Part of a small language model's weights: vocabulary 5118.
MLP neurons of a small language model. Each row is named by its layer, matrix (up: input weights) and neuron, and shows model dimensions 0-127. Each number is 50 + 12 x the weight over its row's rms, rounded and kept within 0 to 99.
After each neuron's rows, "fires in" lists the words (lower case) most often at its 100 highest values on Wikipedia text that the model never trained on.

L4.up807:33 47 53 41 33 57 55 61 50 56 43 37 54 38 44 72 68 75 28 44 47 56 45 56 33 43 29 77 53 59 43 29 41 55 37 32 47 57 33 43 56 71 48 49 50 65 51 37 64 56 53 35 62 49 25 63 62 63 34 50 62 58 47 44 41 64 56 49 51 55 27 70 65 46 69 66 32 54 52 56 45 55 52 55 54 47 33 61 46 44 57 73 32 63 64 41 49 54 40 44 68 42 59 62 38 35 54 39 78 41 39 39 40 51 53 40 34 65 59 27 42 69 54 48 43 23 59 46
fires in: "the", "a", "on", "of", "for", "by"

L7.up1110:53 54 48 45 38 39 54 49 56 70 47 56 47 44 30 32 41 53 31 49 71 37 40 75 44 42 43 44 36 72 53 84 48 55 47 40 57 55 54 49 62 41 43 45 43 61 41 29 32 49 62 48 57 48 40 45 63 58 40 37 46 30 63 39 46 60 53 33 48 62 42 32 64 66 67 49 31 22 59 43 53 56 60 49 75 38 52 41 40 91 53 59 36 30 50 51 56 54 40 42 62 54 47 51 51 45 23 45 77 70 41 45 34 37 44 59 44 44 40 43 55 54 55 55 58 56 51 29
fires in: "to"

L7.up623:41 71 47 57 53 32 41 58 47 49 40 67 63 41 61 51 74 37 45 65 43 30 63 52 63 59 28 60 40 62 22 41 65 57 65 43 51 57 51 39 16 37 54 20 40 59 57 44 58 64 54 52 36 57 76 34 51 56 69 54 43 54 63 66 40 39 40 39 47 29 52 39 30 48 49 47 69 63 44 39 33 41 53 44 50 52 38 56 60 66 50 63 53 71 43 46 64 46 39 45 41 40 53 59 60 50 42 48 48 51 51 74 40 59 47 58 48 66 60 60 47 36 58 51 41 58 27 56
fires in: "a", "several", "three", "other", "two", "some"

L7.up810:50 59 55 29 34 27 58 54 39 77 64 44 50 37 51 47 78 24 45 55 36 57 59 46 83 65 50 42 38 63 64 38 63 30 61 54 42 56 17 50 35 37 69 42 62 40 39 38 28 38 42 46 72 45 51 51 65 66 37 55 33 50 53 48 55 38 62 32 28 41 47 44 51 57 62 46 59 72 52 63 42 31 42 48 85 47 45 62 60 57 41 57 40 25 40 43 55 39 57 47 24 53 41 74 45 45 52 43 53 42 26 55 28 44 53 45 47 66 69 86 60 56 55 54 54 65 63 54
fires in: "that", "as", "although", "of", "because"

L4.up309:60 55 36 55 60 47 33 53 44 55 43 64 44 43 46 38 60 68 55 56 39 57 49 37 36 51 43 56 35 44 46 42 37 43 64 54 71 39 67 53 52 57 56 57 57 30 48 46 38 58 43 50 71 56 61 51 31 46 49 51 56 67 59 39 51 53 36 34 44 52 58 58 60 39 65 35 40 60 45 56 66 54 39 52 43 52 57 62 44 58 57 57 39 60 64 48 40 48 56 59 39 25 46 68 32 78 66 43 57 55 53 37 55 47 43 64 45 72 40 61 84 43 51 35 56 44 22 47
fires in: "the", "from", "his", "by", "upon"

L4.up523:67 59 38 47 58 53 70 63 43 48 40 51 62 61 51 47 56 63 58 67 33 34 66 33 53 42 44 54 59 41 62 36 47 56 73 62 67 49 44 45 30 28 55 51 60 60 41 42 47 46 63 52 50 43 29 54 55 61 50 49 62 43 58 53 38 51 60 59 49 43 31 50 45 46 61 32 64 44 53 48 50 51 64 46 63 42 34 38 60 75 41 51 59 59 54 55 49 55 51 55 38 45 50 55 49 60 42 28 59 48 49 47 48 31 25 47 45 59 33 60 84 37 42 60 34 67 63 47
fires in: "they", "which", "may", "to"

L7.up892:71 57 57 47 33 37 39 52 44 41 49 55 39 55 56 46 43 49 53 54 45 36 54 42 51 60 64 27 44 51 31 21 56 49 51 42 61 40 58 27 48 49 61 44 60 34 31 50 66 69 58 51 61 50 49 64 71 51 64 65 25 42 39 47 42 69 39 32 61 57 51 53 33 45 72 29 39 64 51 42 42 39 69 54 53 44 33 64 68 38 50 47 44 49 41 57 42 64 51 49 35 38 72 40 47 38 51 60 69 49 31 48 63 62 56 53 42 49 59 60 71 61 61 58 83 62 48 51
fires in: "s", "his", "has", "and", "have", "despite"

L7.up1013:47 44 58 72 41 55 44 46 57 62 37 58 46 43 46 69 49 46 68 54 66 33 54 60 89 64 32 57 44 55 72 33 58 52 33 42 74 43 56 42 54 22 51 41 42 39 44 67 57 51 63 46 37 62 48 58 41 59 68 60 21 36 62 48 44 60 39 66 58 56 60 31 42 51 52 42 40 29 52 59 48 36 48 48 63 55 54 43 41 49 34 65 35 69 44 43 37 73 31 48 36 40 58 50 63 44 43 38 34 40 26 54 50 70 59 24 62 60 55 51 34 48 57 64 61 39 61 52
fires in: "a", "an", "are", "been"

L4.up1389:47 45 67 45 40 59 59 38 53 34 62 60 44 43 55 34 65 45 53 55 47 49 41 49 49 44 58 53 38 54 58 38 41 45 52 37 61 58 38 52 52 47 71 65 42 55 53 55 48 63 41 47 53 46 55 46 45 54 64 51 64 41 65 57 42 39 37 50 34 68 39 54 63 44 39 32 65 54 62 59 51 35 67 47 48 50 44 47 58 62 35 45 33 29 47 31 54 60 49 40 60 17 50 44 62 73 44 25 57 51 40 30 31 53 59 38 26 60 43 82 34 46 49 49 45 50 49 43
fires in: "for", "in", "to"

L4.up825:42 69 33 45 48 57 57 58 61 53 64 38 55 69 66 49 35 35 52 51 55 64 33 44 36 34 50 70 44 62 42 49 55 37 44 36 61 42 44 51 47 47 41 50 52 77 35 32 52 52 60 62 45 30 47 50 45 58 53 53 12 40 51 40 60 41 47 57 74 59 69 41 40 36 38 61 42 73 52 57 60 27 47 40 58 70 36 46 33 33 54 58 39 61 60 71 72 32 39 53 42 55 49 48 80 66 50 49 46 38 71 76 28 55 39 64 70 66 41 55 66 37 66 52 57 42 41 61
fires in: "states", "s", "us", "democratic"

L7.up1972:44 51 22 46 54 11 56 51 51 51 37 49 60 50 76 49 53 23 67 49 50 82 33 55 45 46 47 70 47 29 39 49 45 56 58 58 42 36 56 34 54 25 48 33 42 62 58 29 50 60 52 63 37 53 55 30 34 44 48 41 52 62 56 28 34 59 48 44 55 58 42 45 56 40 67 51 76 50 73 44 44 45 35 59 45 49 42 49 56 55 29 64 57 46 54 46 45 46 51 63 41 44 72 56 58 63 46 55 76 34 41 59 34 45 39 42 42 47 53 53 37 57 50 45 43 46 68 62
fires in: "the"

L7.up440:50 66 57 57 19 08 62 45 48 39 50 75 54 52 57 49 43 41 42 27 61 64 33 69 41 38 52 38 43 49 35 37 59 55 36 52 63 59 44 50 37 47 48 38 68 30 38 51 55 48 62 44 63 28 48 57 67 22 58 48 41 52 36 35 59 44 56 50 55 62 59 49 56 40 43 49 62 55 42 53 54 45 47 37 46 42 47 67 65 46 50 61 26 49 72 56 47 67 37 46 26 49 41 53 37 76 40 52 23 58 48 49 26 66 41 54 28 52 63 73 43 52 64 23 42 68 44 39
fires in: "all", "some", "000", "african", "many", "any"

L4.up1548:44 53 61 47 49 55 65 37 60 43 45 44 42 34 45 43 23 49 49 55 58 60 53 57 47 54 63 61 42 55 45 47 50 36 39 57 49 35 74 56 35 57 54 53 54 45 42 58 45 51 54 52 24 52 55 63 58 50 30 49 60 46 45 39 51 66 48 52 57 52 26 51 53 60 69 37 56 56 46 54 84 60 63 49 43 68 36 46 53 43 39 33 56 58 56 47 64 42 26 33 68 45 82 48 56 73 49 74 55 57 46 48 40 58 40 28 42 69 60 52 75 35 70 65 55 69 47 14
fires in: "be", "have", "to", "been"

L4.up197:35 50 50 77 42 62 53 36 64 46 54 44 45 61 58 59 43 65 70 53 64 52 45 34 51 49 47 59 55 69 49 52 58 72 46 49 63 34 61 25 50 43 33 50 59 38 34 50 67 59 43 54 57 59 63 48 54 37 71 47 43 59 68 31 36 38 69 62 41 75 38 71 32 37 54 37 52 45 47 56 58 65 54 55 51 34 61 68 61 51 46 51 27 46 57 32 52 53 41 39 48 32 33 27 69 64 59 50 54 57 48 38 47 47 38 56 34 72 51 59 57 55 63 47 45 50 65 50
fires in: "many", "no", "some", "various", "several", "other"

L4.up1780:28 52 39 48 54 52 59 47 58 56 58 43 51 46 71 36 52 30 57 55 64 11 58 51 34 43 34 47 53 54 44 23 60 48 52 48 58 51 45 49 40 58 57 55 52 50 67 36 60 43 42 39 58 60 68 37 49 51 30 58 22 61 54 42 25 39 59 20 42 29 35 32 32 45 61 47 58 82 50 40 60 52 51 55 59 62 50 39 57 62 48 44 33 48 56 56 48 34 52 67 34 44 39 57 54 49 54 59 58 74 44 50 62 37 64 21 56 66 40 49 45 34 52 53 50 57 32 44
fires in: "in", "of", "on"

L4.up1591:46 42 34 46 65 37 49 55 65 56 59 60 48 43 52 50 19 41 39 50 62 53 58 40 48 30 43 68 61 47 41 71 67 54 46 51 48 50 35 44 45 58 42 40 44 53 40 21 56 65 31 47 39 30 52 62 60 54 58 44 51 46 47 46 81 60 54 61 38 59 44 27 25 19 63 60 65 47 30 46 45 37 51 63 75 60 45 35 59 68 35 59 45 67 39 48 30 34 54 52 52 36 51 52 39 59 48 47 57 33 51 76 49 61 46 47 51 59 46 53 53 47 44 62 43 31 76 41
fires in: "the", "new", "be", "a"

L4.up1851:53 42 82 29 58 63 44 46 55 46 37 31 38 21 45 49 58 65 37 67 51 38 45 49 52 42 63 68 51 64 68 44 39 30 44 68 51 55 45 35 63 35 58 58 50 56 45 62 54 73 74 25 55 54 45 55 55 49 61 69 34 44 57 42 63 57 39 39 40 57 57 60 44 49 82 39 80 46 57 43 50 73 56 56 41 43 41 38 50 83 52 67 49 44 49 46 37 46 56 53 60 66 48 77 58 45 56 39 67 66 47 27 46 43 59 73 58 52 50 70 66 53 61 44 41 37 51 39
fires in: "in"

L7.up1202:51 29 43 60 53 43 37 46 66 44 41 76 51 54 50 48 26 52 37 82 56 51 43 42 59 48 37 44 55 55 56 37 40 58 61 42 45 49 54 29 54 64 49 42 37 59 54 32 48 55 82 65 35 49 39 42 40 63 59 87 59 58 82 70 46 52 51 49 56 62 65 39 59 54 34 42 35 29 36 59 49 37 61 52 52 54 66 59 57 52 54 42 33 61 51 43 27 40 43 38 41 42 71 29 43 81 54 58 68 54 40 59 55 49 58 37 52 52 53 81 31 49 45 54 32 54 51 38
fires in: "a", "the", "his"

L4.up552:51 77 60 46 66 63 42 49 44 54 50 54 41 31 52 71 57 40 38 55 51 55 41 60 74 66 76 57 63 45 68 62 41 43 35 56 59 45 32 70 58 55 48 37 41 67 82 36 45 59 57 63 49 54 62 43 41 52 56 61 53 55 50 48 53 49 41 55 51 62 35 43 40 47 28 22 36 39 49 42 40 33 54 64 75 43 40 54 63 37 60 40 52 39 37 53 51 46 58 74 47 47 53 46 47 52 36 56 50 40 55 65 48 56 42 42 35 37 57 58 37 67 63 54 39 32 28 57
fires in: "of", "phd", "a"

L4.up1847:30 43 44 71 22 32 51 59 34 21 43 80 54 66 65 21 10 50 45 24 42 49 32 38 59 54 59 40 57 40 37 38 54 60 59 69 62 47 48 43 55 50 63 34 65 40 53 44 78 55 49 42 51 33 44 48 33 43 41 70 47 44 45 27 20 50 40 56 47 53 47 29 48 45 55 39 53 49 62 56 44 65 48 62 36 51 51 43 47 54 47 66 65 49 57 39 48 38 49 54 64 47 54 79 44 54 60 48 60 35 48 74 47 58 37 59 33 31 35 53 57 44 69 49 41 49 49 46
fires in: "the", "s"

L4.up622:56 68 35 37 50 45 53 42 50 50 71 26 37 54 45 58 32 53 42 46 41 46 31 39 68 51 35 45 53 56 64 28 46 42 65 42 35 62 53 55 31 51 32 60 36 45 49 46 53 45 46 57 47 52 45 50 48 59 69 44 47 57 53 52 12 39 53 58 49 62 58 42 55 40 63 61 33 51 44 48 50 72 40 51 47 47 60 54 50 67 58 41 52 30 46 23 42 59 49 64 58 40 62 28 50 64 53 38 49 51 45 61 49 65 45 45 64 46 46 51 62 59 48 46 45 62 57 54
fires in: "with", "from", "include", "included", "are"

L4.up1251:33 44 39 45 54 43 57 59 46 39 68 57 38 36 54 44 47 36 74 50 40 51 53 57 76 56 66 44 36 55 56 35 54 49 63 42 54 62 54 18 58 49 33 41 55 30 70 38 51 53 65 38 57 30 62 50 28 33 58 35 56 52 30 38 55 48 37 66 30 53 51 30 39 37 54 41 55 48 54 37 56 60 56 47 47 39 35 45 55 50 47 39 34 51 50 37 58 23 48 60 39 37 47 51 52 62 42 56 66 52 46 62 43 69 60 56 40 29 34 68 25 52 48 34 40 53 44 41
fires in: "by", "the", "his", "her"